From a checkpoint of a small transformer trained on Wikipedia.
Training: a variant of Muon for these matrices, 288M tokens, 8783 steps.
MLP neurons of a small language model. Each row is named by its layer, matrix (gate and up: input weights) and neuron, and shows model dimensions 48-143. Each number is 500 + 50 x the weight over its row's rms, rounded and kept within 0 to 999. Numbers have three digits each. A neuron's up and down rows have the sign that makes its largest values positive.
After each neuron's rows, "fires on" lists the tokens most often at its 100 highest values on Wikipedia text that the model never trained on. A number after a token or word is its count.

L9.gate284:561416540464536560477525465476549461511532512562517472456472495471471483446506486486509557487528495465520485473439620477519602492546430516507476478532479508486563528421511549534533472510562486639468472571512524489504467462533479473460466424490433506422447538587470446561516506439500494507
L9.up284:559547407499423419513561534490403442493456562454463576505498520536451555490532468443514523459473496432553513478547513556473507574519495475564493508491489524505476529527488432494516467545463514586417500500460517391482573596525417534486635504585572525468527487549514458567444537439527578445
fires on: "he" 11, "ks" 11, "b" 10, "se" 8, "uk" 7, "i" 6

L5.gate200:578443500488510409479493520440530417429504452491366484459463510493509536401482571471508400502508476431514524485522445488524512559542548521457543565487591558582571523552468534532509535479536478524461519533534501525601481436519466530495500487461561513470466402487509505462502474483484462632
L5.up200:558404499507414551561560492455504489459608569473407541452494461426555533500472302509462491535480489542536523490472561510467518424477505488445430623540465465508463502474520476527632518538557492546492487551484469460537393450478551521581508456552389512493498443462448562495443457467553479496
fires on: "ail" 13, "it" 12, "e" 9, "l" 8, "a" 7, "v" 7

L6.gate190:471517511569445470564473528562489543482490487507581423457468432514480473520476412512413599511489467569432609459477570560473517516518435500483494451541500463462595456469531466464609491599451573434409473527491496592464490568571434619578457532522575469347499508493576551512484428523442507459
L6.up190:531491529525480573416575549481490499451436468546451512605444430552536454468550435469484530472503466465527488548541487482598431445475530536479507497528595472529489465482432533501460452481479517561511536436534494469569456560588409501578513504459569521455471573540535594577560505519460472582
fires on: " end" 21, "r" 12, "h" 10, "nd" 8, "est" 5, "th" 4

L9.gate19:495477466560403518645533492498487548544514488483459515553505417493500457450580426490473547560606507551422505599611483392503548501491453491593502488457488547446536473481548506489529525533382506398605505632479510488449481511521494437543514602500453453406482543509545564375468461541567417464
L9.up19:494425394529428495469459467497477478517457570570452498550487530548500535507460405513447515455545548507485456550460601493490491520507512552605490487450511518558424470494561484494437552456501519508615564475471463482491431478478514462531496467536454409471502495483577456527415503504486410444
fires on: "." 84, ".\"" 5, "\"." 5

L9.gate201:529546550539514486452497451467491466562599565541329513552455592498461567536535488496524536435485438420577505405567518533537493502474436457439562440498472485498501470441545581461457443608450491491504477482506555433501552479481473460636626413572516472474445535537643529464401455510548462511
L9.up201:492469533561489437513461479464332394476474520553459625457501572471402485500398562327523547482481464496562557569549559526543473485564467525625532548460560453526510515428510521413525528546522406511484511625572468471503397496464507489525473450478438536546500452510495447547442575528378480528
fires on: "," 47, " of" 19, ":" 8, "1" 6

L2.gate90:540535428533536486519508364511529516555510460441421488536511646487448523557526528475584564564530534444532467488471561476524518527441515501558566453459416482513542416453537506502509495499457503482508584424585524522504546631501544454486563555519467515498497507490448494493470625521470492455
L2.up90:463535443560588564503529510548559525607502518556462561552421521523568487474547441500471448460564611476637487484483469470443486521564539640475549492518525487557439423526379453527510541471418488537459453471555442492471538557458391477495504428515541513489461348455428462498504490580535517498
fires on: "r" 18, "ment" 17, "b" 16, "re" 14, "ch" 7, "ient" 6

L8.gate71:495470489544457539499545492507418497491486464505405564528499540412531435449572471575455579558470575519528604509490446523500584500499513519508578570423534453501542477515468505519393444474493455434516444441567514466493469487531525535538465397436500472464519435496578545509487473517444520558
L8.up71:447473476526497471589520479572443429496418517579409618459466502475540469568583524536510536525473521500530618470529495519522465474479506470436472501449642422478400498505445483463463500447502481491521542434468484403397442513468509538541424453500415535540526471410483450506537630473526493513
fires on: "," 95

L8.gate251:431517511527533502554502493582479528514504470526493546453464524528482542508520470551537561541472549542543515588443487461488442546478542508514432471512547485483520543499535539445437403476563473523482476500489572450491424503504611421561422552484434518490467607463465515482512623525541483520
L8.up251:468478560519529521452472488590525523526513496484444552475582489496434498517473487517504518460488460428484560412503599509539505482498482590595488504511493454512520532472428527461525412388526588553554440528502518541537542554555596588513525521486542419486474511519519490466526515501509485453
fires on: " that" 29, " where" 16, "ile" 9, "ough" 8, "," 8, " when" 6

L2.gate135:498457388415540573533495442515534417519462518470459545491566601491461500530532513490383493525545504483477523402479519526470522538453496500491469543551401470486561476498474480546586600497419455461528416522538404485434411476525536486482509406501434501467464407331517514441513553427518458428
L2.up135:537527557540547514509528434437594473454524481375475456511446453583459530465470411380511519544481654481449503505520524486507477524437463519430438470508527512501562407428495499590432481454482478580580567504602451544432568401464441405463532560508489567504480505449453542514505485521529531434
fires on: "mer" 21, "il" 17, "an" 15, "b" 11, "um" 9, "ital" 7

L2.gate260:441461511450537607543545403465481400497461498387471432416474552468514445604547475545426506500507565480477465489558551398532573391573502415483488475562452476513483516498436487510440473599497562534478544444513463513503407619447621480486459502606455565553553597517538493489488436497544586532
L2.up260:526470507511503442525565434392443482588570484352535423537567503483515451471521492492520497543556483425418410525467565443499472515504508554491541454414405432496457426532477509506456633508528466445464433495535457537477476453539548491470501463491506449544460441453577463448377415546508498553
fires on: "ers" 25, ")" 19, "ional" 14, "ors" 9, "ired" 5, "h" 5

L8.gate26:442483508429413640474437472470552540498411418494372532468466523544420500525481473551424470497516516452551478567505487545534485562496530488460480531579572505565471479539542445431513525594478637444443586458523424483427510585435546447567496455529527564531489469592602523468471467491517479575
L8.up26:417528485563434501560407558470474529506437511524609485522464512495465537464412440467493464425589509531504447541405481567508493439514494544489522496536446475475562448541511502474546567495566537464496448522490512516499484580443567535420418495534501434456476484422511539428508503501481578479
fires on: ":" 24, ")" 21, "n" 14, " l" 7, "):" 4, "el" 4

L7.gate254:463493537507545472447493495518532428381533473469373498553466477538521485542514481463533442487483393496493560525515402454543488568474464444489553566447480527487531453473485613486539504530555552522582544386477481443579492511534606402501488508518460386542392540514535491572496484515534527470
L7.up254:520540499501506438482478510509581473510469470427540537630496564542526553502464495493549501481427498443524462493574495463519429570428533475503570510415525463554522449456548581574469554450461534469561420491581466544528498517440585397476440526532488548492434453537456541417574564494566476497
fires on: "ist" 36, "e" 25, "ary" 6, "me" 4, "m" 4, "v" 4

L5.gate60:502553366465506495454480519496465523527359471532493556587453535438430543480540409572447423503519516473481489509459531399492533605528495571478545511492454469594475562526489462568377495467571608525473493363509432506465556442507559496465432517511524466501497515641475460525491598549424473462
L5.up60:487489485535459483509447505419590494462447530485429545507469538486491436540526481565471450527556563553560462432525418586438451485497479575449538569416537472439585414530447571534479440540527419535556506511446503515510502426534506452491400536486384557530516523477462389478475519511570560542
fires on: "f" 40, "g" 19, "c" 7, "d" 6, "-f" 5, "ps" 5

L7.gate94:540453483479578436489500542558496427481507499513478515485533472498531510496440518567556517605460479471618439456510550459523412534438568530426443487500496507507571527548485474526568476497566575493505578521531496502549550487566536447561518472562529558497472538437524481533421550537541398460
L7.up94:445532532530584468516499475468538625520435487495547583494418499472425465567529502455548512547432518563462479408480564465516448490532426478459481455467490519501484482469624529531543530471490474551512469440500541537429524509429532537483534445494508409442488528471431530543518544491455555448
fires on: "est" 18, "arm" 15, "ad" 8, "th" 7, "ife" 6, "il" 4

L9.gate283:467517574487469606561559548564450442557509527439480428474483555501537515457544453539490497453470512504468577386519542435594458558533519473404537475484530430466541483520506560432470414550487461522509532507528545524481500587445519408513523509544618484429484567492527537564486510371533460392
L9.up283:434474459584472490559470473564556537448511514586494646516474448474547500514569481542455420441420534450482467507513547503556508442514553505511592520453473450478475502408441491492481484532460458520498431565525609564575564604522494544496498522548526400514478437508519456547399490466457419483
fires on: "1" 30, "e" 13, " e" 9, "|---|---" 5, "r" 5, "=" 4

L8.gate215:515476434489410584506547455540573440487473520542477457489521400467473396481479566562604462483383535446460459569545456548559459562449422502578479483454590446386476473480594517421483568492578472487449455657507469610501513480480578476518506553438481593432497476552592528519535533443498490467
L8.up215:524457514539501484396466540499568485470402501418548439497490605492538485563511450547470500465527475579460481557503496426494491589479485506522457555448406626597484505477469586499554408487554531475556513491503507500452413453461453448565512535537520509550485543455578514540484482430545475546
fires on: "." 78, ".\"" 12, "\"." 5

L5.gate246:535565538540475460483565536489511556375559470550436476543440537391484393475496543491493561529447476449466579455449504545525496503434556589481511520506493453505512410532437461500546497466453544399628526402454562511555515521400480474510442467587513437345516414556584546569483487473603553571
L5.up246:410360513574548582507546447559437450496495501554582462546485527390584483487464477520430422399461644455503497512544585441456525584498552473501528529521545534456473507541500520434471519574520511498441505548471519434421533365533531489525511504549525426506531545537503514388584435452515484557
fires on: " Char" 15, "id" 14, "l" 12, "g" 9, " char" 9

L8.gate137:523492566561387428512582551594509565488556440473490553503487467593501543540528480532455586535503481428521558593556569425541531501433450440505494436383503588504483502545460489618474449553539542533532513472469492515457544533544521393576502650440543641480534492527559529570552534562455483454
L8.up137:520503443526452548541507525403465484524503493528532476461397493499611493432477452531485521455535518491435547484649518461499464463539520503470507492451479504545415520519502585577452530493505377492485553643482600559528546488526519438609474539622611501456486450556470465478509460445527552397
fires on: " (" 38, " |" 28, "\n\n" 24, ":" 5

L7.gate83:544550478534475474453583479512529449437554509448531528589474415476464542574469517445534603526581387463449549475498438477493543505554396481507511471455465473498433620459515468553466554444512462512562486498516468486460517424512441530536527505630644578495420515467493461522501420491512560531
L7.up83:538435479522421474558456432487501492592443490455476467591510489466545402513431534512509509482534582520578454564519450526469447496507503487457590487555609443459511501492468458547519557501596404549513499557420429466532492549524566539481375430537510473443616487494652493427529543444509507532
fires on: "/" 18, "ra" 12, " '" 11, "ric" 10, "'" 9, "’" 7

L8.gate117:555412554398612459505543463559515421481491504509550432506463593554379444572421467581441550441475557483536577517510549501514554534521464482549394432587570530480441458455470445485539527532457565581561397415529553531487495486428602536548403491493504459439421547521537459488577546420506536469
L8.up117:474492514592460518510446500411502512517475566500556461503442491475488511522539511562483557509447470550504443364460538469589527443555496470539346533522572578500476493475504525423457512427500532544417556553517354485450530462490537503490445470459504541460506455567534561519447518479495477478
fires on: " and" 20, "ant" 9, "ing" 9, "ian" 6, "ime" 5, "'s" 5

L8.gate148:443517489476429545423500409585488500452571540526462505435518518485547511556477484494495568367442510435470536490469578525558571535478552566511473515451410523496510486445407486507435379475479525523531534522480520505394460508520548406539541477535528493509450531398550425462556531473537449461
L8.up148:542530481451413482472436493569561595504518556390569466508396448518591550545505612496453424418493486436456529486423534558548529513519552583465527529487560524554453536453521516433468475488419535506620589531477481499493463439541475505517520439448562496463518503506427491467499490457538489637
fires on: "is" 22, " dis" 13, "th" 10, "ite" 7, "ar" 6

L2.gate304:513450503498527488551458507452523557512409413514543482524594520530447514432517434481459476566544529416414490501478595545553577507578412460512494500520443445521521521401512438534518571433444490503438515449453425533417453487483541502578547440486519535483475483525506469479528615503546564494
L2.up304:518500439570479466435473571533486487503541467453457489608493482551464480483513459452545375481391618513515478458491519424538484485465471583488506555575519509471490497561501485448425495492462464552554525447517574463511651393603559403465533476517492538520458449525467515505512529558482469463
fires on: "it" 33, "an" 16, "b" 13, "ent" 12, "ited" 10, "pl" 5

L2.gate148:505511510513380493561477555437443467538439447494552490485475430500586602508541516464514452454524480494580353531572482473481539445530410532546483384523502568506528470435520543519500488509512437512545585446425526441514453517576547594431436529494526534441450492464538568506487502485528495430
L2.up148:501538440433571405528521521448479627486426510494431539472528457508481548411540424503406468510494426537442407543489571574516460480512570518532524465564558484506414496457532502473405466565415468526485475607502470479365496452433487485512431543536508536456484434515514446539478567634445480523
fires on: "ment" 30, "ant" 21, "ent" 17, "ors" 6, "ut" 5, "y" 5

L5.gate174:470456480513488426434416502504514469582528476506520378476462493478479432446463507444500537573502489543569586503478575485532484527485535442506480515499594500491471530560497545539398449476419574524539560494613579481534526463446562470453481486446493576454531408549490483482489433479509483557
L5.up174:572513469539479497601639528514517474482509566495441414618496467454424523547541381489460424540597460567527429489443453473390446403557434523428522529471454528560529521491394518562537507434486500452554478419407527494591482525543468598548496528632531458448596463573526497458490512497495542544
fires on: "g" 21, "e" 20, "ro" 13, "a" 12, "h" 8

L8.gate211:479583503527565481486500429465480476580536492487503532462482517458490579599571502576521438511511491510443467500465461481563586491416502518527417452586493529500415511526422508464491388463430513457546442564429508484577466468480477559514535602473479496516449515554557520512471598450496506538
L8.up211:401517465532508580589442484472523487596505465544582409516566436429562509582561485567526476484515438541563571534429469440457467598521494451533452448540608522496471503483433571482527437531447406571561504547521331532501553521515546459534498476462454494552516483534478542508537542470539432515
fires on: "born" 37, " born" 10, " an" 6, " –" 5, " " 5, " a" 4

L7.gate185:568455516510487491500496535525450425444405470481524501433506536471503444493522545454459497527458477473522613608468428483510473455549434457517566486392629523420470487519547505523550509512470537507524523494570508413533545469513546432573540512513638570548543535508567514555455482467485565487
L7.up185:492435504543427488519513492553576393404497531475498472581558559541480448446609446562472485571461493470502518475480489588484435505485551465515488504443525578501530583556440578496400509477532499473418521480532507548468547505498577510426506464512477534503474441496566552546552493448451492442
fires on: "6" 17, "9" 11, "R" 11, "8" 8, "7" 8, "0" 5

L7.gate208:462515448487505509480474460461514510511443475498483568540509593534483514568486494476592536549448446553578495515486454547520406561507513519498552511401417463473447537563525532378608436569619510466538436476516550431489604508646507541499468465504475495494545463384490518461484448412568416610
L7.up208:442491503479608504480496546429520498526550566501468514550491520566493562545505483531465514522503551538445616602412354551569554460454426518465515518462446529466506500537556505501425477459552479533479467445439527495517529561459513550469368462447514447552389599556538551478472442464509497561
fires on: "," 30, "ad" 30, "ach" 5, "al" 4, "end" 4, "ast" 4

L7.gate230:387513546508503463519410506431421612451545519515488549404552475508433457476630409583450511495524516442483560595515462536441540535473490559502515467463475561552507436626458518439487516485486494497555445566459437529591577524520470468516457481474572516496479515411551512520552480536526569522
L7.up230:539533476567542524357432584430495565393569478518491540539455498528468448504549415494483509516467492472451486545459491545497515524545516468485495585511597500481462515456434509591490478502511509506608555560480388476482561502498564564472539490474517483524433543495525505467495475515414454484
fires on: "ed" 21, "s" 9, "ing" 8, "end" 6, "red" 6, "es" 5

L5.gate188:457498464463502417540510392524533539489552431546533418444629534532583441436532520560504618476538407476537533469514496486461531487509507478513409439434491450426617448559601578518492467441500502546412534539485533500473569496569580513470473499498412491553470638496489536518454568451516490549
L5.up188:485474539551574566507520500480550447436471400508446456538557490496456460471382476458554465582527370607487518620510550529509504517450515480497536353494492487568517509544557513502460582560485534451591463605478596555490575573603446535426502523549485513457581425511447468521512517468454438472
fires on: "il" 15, "l" 14, "at" 9, "oman" 7, "ach" 7

L5.gate264:418520442490545521486459460429473559493548488537567605414474500516635440523580477614523440481524526491540496510486583431552438470555454483458512528489489530450503441427454546574466552470531396386445568445509417537475460471545530492523494428578582517480496467382522561510474561534464429468
L5.up264:446429448522572425473525478482535432525538463433467566509543618510474453492480560562558431516577450424449606453354480448539503594495534523473559523527516516541461531489486514487491460536516518599523487574545512573624429478465505465521460464518605540476478428406461506504403512394482566516
fires on: "ro" 13, "stru" 11, "ody" 11, "o" 9, "om" 8, "us" 7

L2.gate39:517544491453490538549528560483449478495420488556508371530495461433508610523431471515461485476464454501404551442532439589571439460382441576425477476578535550467496523528545495451465448511533590518449529461453560466538469443514519459498510585478483522480441552574527483614512497566584514562
L2.up39:526571502542484536538532519555496462456517479455543484414527480463546536526540552586481542600468486442454499441603382587517482503536515591491497517490480440499513461485482446431514343528516566495516529452527488515472654567521512474490460524471472526460546546381451509532503383522522484507
fires on: "c" 29, "ot" 16, "ag" 13, "h" 7, "ad" 6

L2.gate132:460490479611499509491547439453530502477493590491432446545442464553525485590504555500480399537622572570438538342474500576529547562504435562522552467488415554557488471607561422572480509472576397466532537532527505473511492475523477510472607464479544438485459432524463532499488555496468583473
L2.up132:536462503476439550410524558540513576604458558458427451508483534422545533545538478460498487511602565564486451456523469517462512470457519447452507486550450493438464454531534468573478542515576503512482438570500459520509474460469465449494431502447576562457488574517528593475537521526456533533
fires on: "n" 27, "ric" 11, "ic" 11, "ch" 8, "/" 8, "um" 4

L6.gate116:468471434562625480414485496392476574412600477468549461487482506460511397519533502466473491502537462458554533557544532443466529508524431572427540425522617562509540443549481489563476502517501607488515440448479508484571491519502375497446513483428501563400512436480529469513477495533442463429
L6.up116:471458426479404445503476465443467501540350422465586489548566512591554419516630400540392546522559513521494471504483426534367442602526527485440494506525510559562560469477503552567462486506525537502447513487431506419490451578552455488498500480425488459459421442521540482488453445503488475490
fires on: "A" 32, "u" 17, "E" 13, "ent" 10, "H" 5, "ind" 4

L6.gate68:448425600532519546477549502494428509605457531561494448441568549575463477505449559476449473454494562541441578474534546506466496518472531547563564495504607516561470520540588587467462610444456512540547432475544425508560469557465459402478431539448467566485486515482427374572537449513469439590
L6.up68:398513517520468490578596563559530492461461419595502491498532524482509432462552431490521570417467443429443547459516433451452534483494475535545434545523511394559461475481489442496439538433536526498573478489422512582458556457554554473562400514414553422529550492571521525507519505617514504549
fires on: "l" 22, "er" 8, "om" 8, "le" 8, "ar" 7, "ric" 6

L7.gate62:477517467462489543451421430488580488506479471553477433377448534540583490490503542359523525572569509508453491604600444504537460416569509477446593478482472506544519482522538390519455570444572400492483426557500439525498545527591515484505509435491493496542574532487540443473442564454453518532
L7.up62:565534417424510566514449520487533397472460468445424467499487520475470530447538549505558463481463441434418490587536553486536574508514620501489483572414453467527477546631553554441566458566438515539527530436509405520450471488508533550510567440526478366479497495550522487543431460474514517537
fires on: "0" 62, " |" 14, " (" 7

L9.gate288:485437529485531509488422557526493600488393374603429482496491515446511498499510524463548473451545377505467490591533498395522517420603389495497504404583554469442491421488510488503527487515509596548532494396549475411518453443521489456456498487481476557540494536513525449503447541580499509531
L9.up288:496529575441518509532556494501396636500527506514468492431456496563467439575627415544475497485427466544396524471487411553506479518566454446410494446465550519513470537492526504463382561465484514508471473397564430541448463439529528477547534452426509497485564532421370548512517545423520443511
fires on: " for" 29, "ic" 8, "ased" 7, "ious" 5, "or" 4

L7.gate224:489550518541452545572476590449516625586499578450475451462504520396400516646464453520547557442591558533553493596472545550440505550553524413400503452460523464517421500448544553434605545554528480464481531563481512538541498571453531522520518498461489474459465503490436506426413497472453513403
L7.up224:559551434536480488450494502556606459593519480513470540502516509462494545429453627523493483470594517432533526437566539528486511586514509434571435497557534528606407471432535541496512503503485524455490446497486438572519483448459506565497466482428531439455444498545442510525470543475501441522
fires on: "us" 15, "ter" 14, "riend" 10, "er" 7, "ject" 6

L2.gate316:533437509490452503453515537536550588463494468458479468634510561392425444543550490427532538578477519484546498559558545471549461556475455482519531486513468488454488519548518578483594506564467455561557565516490484479527426495529471463533481572484415562564541520499465475509450474405591548440
L2.up316:450501502493438573472511477499536478444504398498486503528443579550461501541501473541597445436523496455470507597546430511467502512524495503501469622412424545598467394457519534521556457531476519480541465639500463565440418504432521475496465449462537485503561527419537485469440501388475465501
fires on: "el" 20, "er" 20, "vel" 15, "us" 9, "of" 7, "der" 7

L9.gate136:498486508552569510558533540500545519493464426492499485517519504541439461540396461566413536473477454470547496498511525484590496515536504379553451443519466498421547480504547497465502526501412540480517442440489546519426513459421504518439467469537445498411537424513521458549550570512488457517
L9.up136:584575516519497528539513466445515418388431517528514404439484451509379515447461555525478597541525568478536565466510531521585581547473520530442555520589535518437514536409490466449464548576560469548545453494504465412485396398498473463578516514502493637447552539527502473450528456485575479437
fires on: " and" 25, " in" 10, "ian" 10, " American" 6, "ech" 6, "'s" 6

L2.gate172:490513461494482532463492549523486519525481553516443436459463473437617571455508507489440545364523415488434484420480501449443525456426605549458574517536574470502583466512577580523426471492548522485457569506508539423431480482555462548526494528417461459409414578415539519502532521523502541598
L2.up172:448410442581483461471629539513513496543540557439535452491458508504577551547514471498482556477495598494543533529490523499577607517525475497486542512499543458594511493475527448581537509453449530467543492486542471457500385507510509539460491478497579507440395510557602445456443493495482524485
fires on: " dis" 26, " Un" 16, "un" 15, " un" 13, "es" 11, "is" 9

L5.gate310:575441414505526510448448560506501537524478516443562508484504458478589472532509490527423425505563446465565520478475549457504572494486480518426465512537395586461487563505583417473522595539602523514515414500400576589528572430554501512543574465528508461485510545461456504470419469574548587464
L5.up310:567518508442561407438451522512457557484515521435435535448534526358421415574537470468470560485493591471475524493406583465526474513539447555502450521532518517478502543510489487559443476473462475559555523475469442511515634458508532447552468465485579454419428510515544534510490483503471451497
fires on: "es" 21, "s" 17, "ed" 10, "y" 10, "ates" 6

L9.gate86:501487515587502410424499447494485572482483592585455493611448481510480475464463542506526478462608490495609449471549598504583614470578501552482406406588409575607498575517451532586471451508471520520483471460465510523469480504557560509489494438531441507470496407491503427490476522419511386523
L9.up86:503502438577444435561554515455549483485472580510507518478474488479461536459462479400433490376523495519499431508488437485444448448589558445388526556431469462431474523537532529491573472501458514423537435485474499587488448521530499577494546463532511497526667490468590442473470453499417607499
fires on: "ad" 27, " and" 10, "i" 10, "b" 8, "ong" 8, "a" 5

L8.gate236:519462507593445388475375463494569422496556497538445481453458536487489526555492526522464499502370393533551499574519522518446442478479488445562488499462582493507574520491529529587511589457451550482506503508485574400515539501466552455489530442605566557526547464585525473580512476490560501596
L8.up236:402468440478539438558459491529499484432632574548515481514499499442444565550575519514479471600454386549518520454489421465485512525390472501537479523474517496554455579442517427553457508519510426460476482448555544515518488498495521494561450500531581455505480550532604461380493466484494505543
fires on: "id" 16, "v" 14, "ced" 8, "ro" 7, "unn" 6

L8.gate187:445545566601479543445522522477524566552504477508420420447463519516461540541488584431524556525463539414502500489509503525531541568503540518551625480550594507586563499442486415417442600542417490392560424499443484452473517400453477451469495502367495535556510475457563497553561450546577457465
L8.up187:485462499445481529566510489445455469466549516508499558530576446477563494485554500568524552453484519499504510470580521561525511552570464492567499447492458567433472508414499541543489561531503596483511492472513493520466393416513512541500506553504484489424434558524588417540502535558457463571
fires on: "or" 24, "o" 16, "ar" 10, "er" 9, "id" 8, " of" 6

L9.gate275:543462514393473546566476543499539495499503473454528435559550447427525457481507475612513481583480477479475586487493448593511531586523489427493443496542443546478455579472419450467465535473444507422626535487541582557502475428504562515485567565457488471494489477447553482566455465497553509497
L9.up275:440527528511364459556504490516536554434522489529569439573572483540496485506474408471471522488483464426481560463580522498530473482541500481505477488594569508558517472510449479443538584520444458551472468504420396531490535535446502532583496438432477499588535470481487537578477417389477532491
fires on: "ch" 29, " born" 10, " " 9, "erg" 9, "b" 8

L5.gate68:445514524448408529541503418497504530571469491531489520551437470587519415500554554421519455490515503478581491454489526527523465599485496461499457467430464535536451514448522542498531524557451455567522454500480428487468477443466441551539501440435573457473552490494589486581515540489564459543
L5.up68:478510437594438526556523501568509502461568433485553536395487407441560503542539516518529510431425602456552460546505445467484531563525446522585438499400425532450466571499499588535515556519486592515521403500475396451472445485523555489537464429499484552546548514542566459542517507451399550391
fires on: "y" 18, "ic" 9, "im" 8, "oc" 8, "g" 8, "ate" 5

L2.gate56:475504472481516478548501541348471454515465551538479454457476588527498458530536453534420471514532610476437405513482564519520409549558487411483608551492425473597509548402523505437563529554466521530504534508569494576466497570610474570464561514488414531531573461562462543565558432475520530469
L2.up56:518487473503529491537458545519509520457461476518505519517482527414482540438581533504502494480455556467509414513513568451532435513440481520507468439547556596500462541502541574528382470580486487542510574475491421485438561435534502519459440539530416527494384501486478470550535550567502543539
fires on: "ies" 24, "el" 21, "ent" 13, "uring" 8, "id" 8, "ant" 7

L9.gate141:525409500563420460480444534436482484505444499483477506549396490561494471451477507512450531528586423507456432501458394545470489630546469552436551543512460519510441553567500459509479556471497575532541496576564462516481510542463623472448537483501649477425579522448574492482417537582609477414
L9.up141:510574509485481484509495529491522492510554483539524504483473485357510516592556487517534473530580555424469399648501514543510496458468467589486604490514515443541466512488518556416538566517487573526597511386548507481520485487586522459449410566503521537487537458436485492437462517573562556490
fires on: "A" 22, " The" 13, "om" 11, " the" 7, "ony" 7

L6.gate272:574477494472537579532560466475529487543495436535495482497512517498453470496506526485522395554485419518581488543504417542489519546449516413453485529457411502404501525484510511507487488453487434526546430460548442489516519360519531538526549472557502462541488516487551456545308480470531539429
L6.up272:518518522521503475536591601498438486550454500592472507469509473496440525500544520511562502531497507495579431602529506545516405498478504481559493567420512470516504498462410497497543558490462412475466563423519460477587399485508550537581528431425505547477485487555632473582598484526564567468
fires on: "ow" 23, "o" 15, "ome" 7, "el" 5, " ord" 5, "v" 5

L7.gate103:542596443533454507484549493427465511604527499519435459497586475424487539509495564486528536479558509412489523546496588520519555520537457473457411509538476503457487423539533533562473522511508520471677415445408526526560509557452458469446468525453482466465576420511532545535478445538462433523
L7.up103:438506481429481440533487523462487460490489532450539547392461505559507485532568606517495512524576483434440514507602463570505425514445427510509450538512529476480483578423560501478498551448445429420467505490511561609425523513476491435504625550535523399432517514502434388540425426539499508464
fires on: "ers" 40, "oman" 14, "ans" 10, "ife" 7, "ou" 5, "other" 5

L2.gate70:583422500493481525499487611481511469529473529418546475506532561558484565482419463492556517525516562430632474426563536483588476537536438547567537479478369441462541575427438480547464478399588463549458437466460462570422538438612524471589561538483489510499447483446489468466529555454600512456
L2.up70:553493431593495431491543464400532503483511446476501465419509446580454390641543490438527422471554555453512587517535559472554565500516392500453525464556565492523480430539463558569485491583530453458540450562450484516550469462477505614563578538535522461572545496501477520459426513445426591426
fires on: "ant" 15, "ited" 12, "ate" 11, "ent" 10, "elf" 7, "ach" 6

L9.gate104:423515562577474505523552563454543362399579518520516391461421572525465528471590529473506486481442459494471510443532529477478538577453417569545486460487571565579513474536475496473406485504493526574591547452520496465535495445494634462474548515510554475580466492541555486577478570505451521501
L9.up104:520504602517428566497488503532460577397482517558542487493445454587557473555553417532499442437545484472552474492584545494536476573587510485473584498545509488486600456511492447474564501487613552503571521524516472550455516356462480506532504558528530497517464533518476558498603508461425468441
fires on: "n" 26, "e" 25, " se" 13, "ri" 12, "m" 6, "k" 4

L8.gate133:600467493505505554487529403543554576484575461494537604531468568480491472548604498478465450528525434537563478488538567496329391537640486497520477542452472468572603414516508389570597434506500415491525446518391540475546464474545500475520465458563422420413472448468540553532522576449533484536
L8.up133:521438466475501497452494565507423490444447463487484444570505460432489555486485556482512498491473439560425501517474569464517488600473517491570588407556491574478517608437530470536499556587550468561493572676495537498517484484505459514486500625514474457527498529491534356476504417472502557544
fires on: "l" 24, "ther" 13, "ast" 13, "el" 6, "g" 5, "at" 4

L9.gate152:480597511577450488512544557485517517446498537456467482507492459519550496553537493495572535512534458590518456561486586510608464551549521505548522502528387548524512517499471573455465445492548508512549439497479501421509590409535469540550452505499510428450454520428501549417489543524536496496
L9.up152:529542520552510499508588545612512481548504605552436463492513521592452541514457497541474607480488555543569514528536515469514524526552476592573590464545465457386476519630485556446480439530472465581504454567512634447555461572474578526491494517471531391462567443520495549496540575503493467551
fires on: " that" 53, "," 35

L6.gate316:524447547644550487523482506492471454564500502498551464458451525509484450497516528552410565528474568531551488499520458467410575570582524465518428602532575571480530399456554478525475514534462502445482361534469402515372475613489516537429490426447487362527485433587494462506539511519490474479
L6.up316:537473477542487524457533485484466571467477513575475470354541537541476426483607481432479482538473497423473555499516453506517406434506511542516564431458534464468483474479504559471485523463564511526524402564523550561534560498545486450527523401446578466479494485423527500597484479484482517493
fires on: "l" 39, "h" 15, "r" 10, "ol" 7, "gr" 7, "o" 6

L6.gate299:494541541479449482484484577434515516498474527563527518491472527447509532553481444482488547500570569468490447515506568395405517497534440651479430578450447545558481480537514507537384515515430460480426508443548408559462486490509609524539581570430538537520455555547502572587461486487522463521
L6.up299:463489509488496536433542455538487472512543363507403413560455519541455483611512427474518449561456395563561487451450464523506503497540486456498438546457546488499407424465454569463497539560510513487456418499559564500477501539487498524527480523539542556493499435574476487574529507566486623488
fires on: " Championship" 22, "art" 12, "s" 9, "ament" 8, "ague" 6

L9.gate273:481400465529465553559462564635515476435629526555480455523533497458474447540475452486505563585515467575476539439418482544417465534527499507462539524562392571512533468541524460544541522528440499459464475470589427497525472497437484570503481464449487457434468557616552536495471473502452520564
L9.up273:435431455528536507474542486489545490466527565407517468539418474432547493563492490505533437445471516487423451575484515553441548542432471482530545548460472452535466612480434443551483510561424445443453532565484505537507464494541488568479560480530439498477429498453514481357584443485402506547
fires on: " |" 17, "id" 11, "%" 9, "g" 7, "ly" 7, "st" 6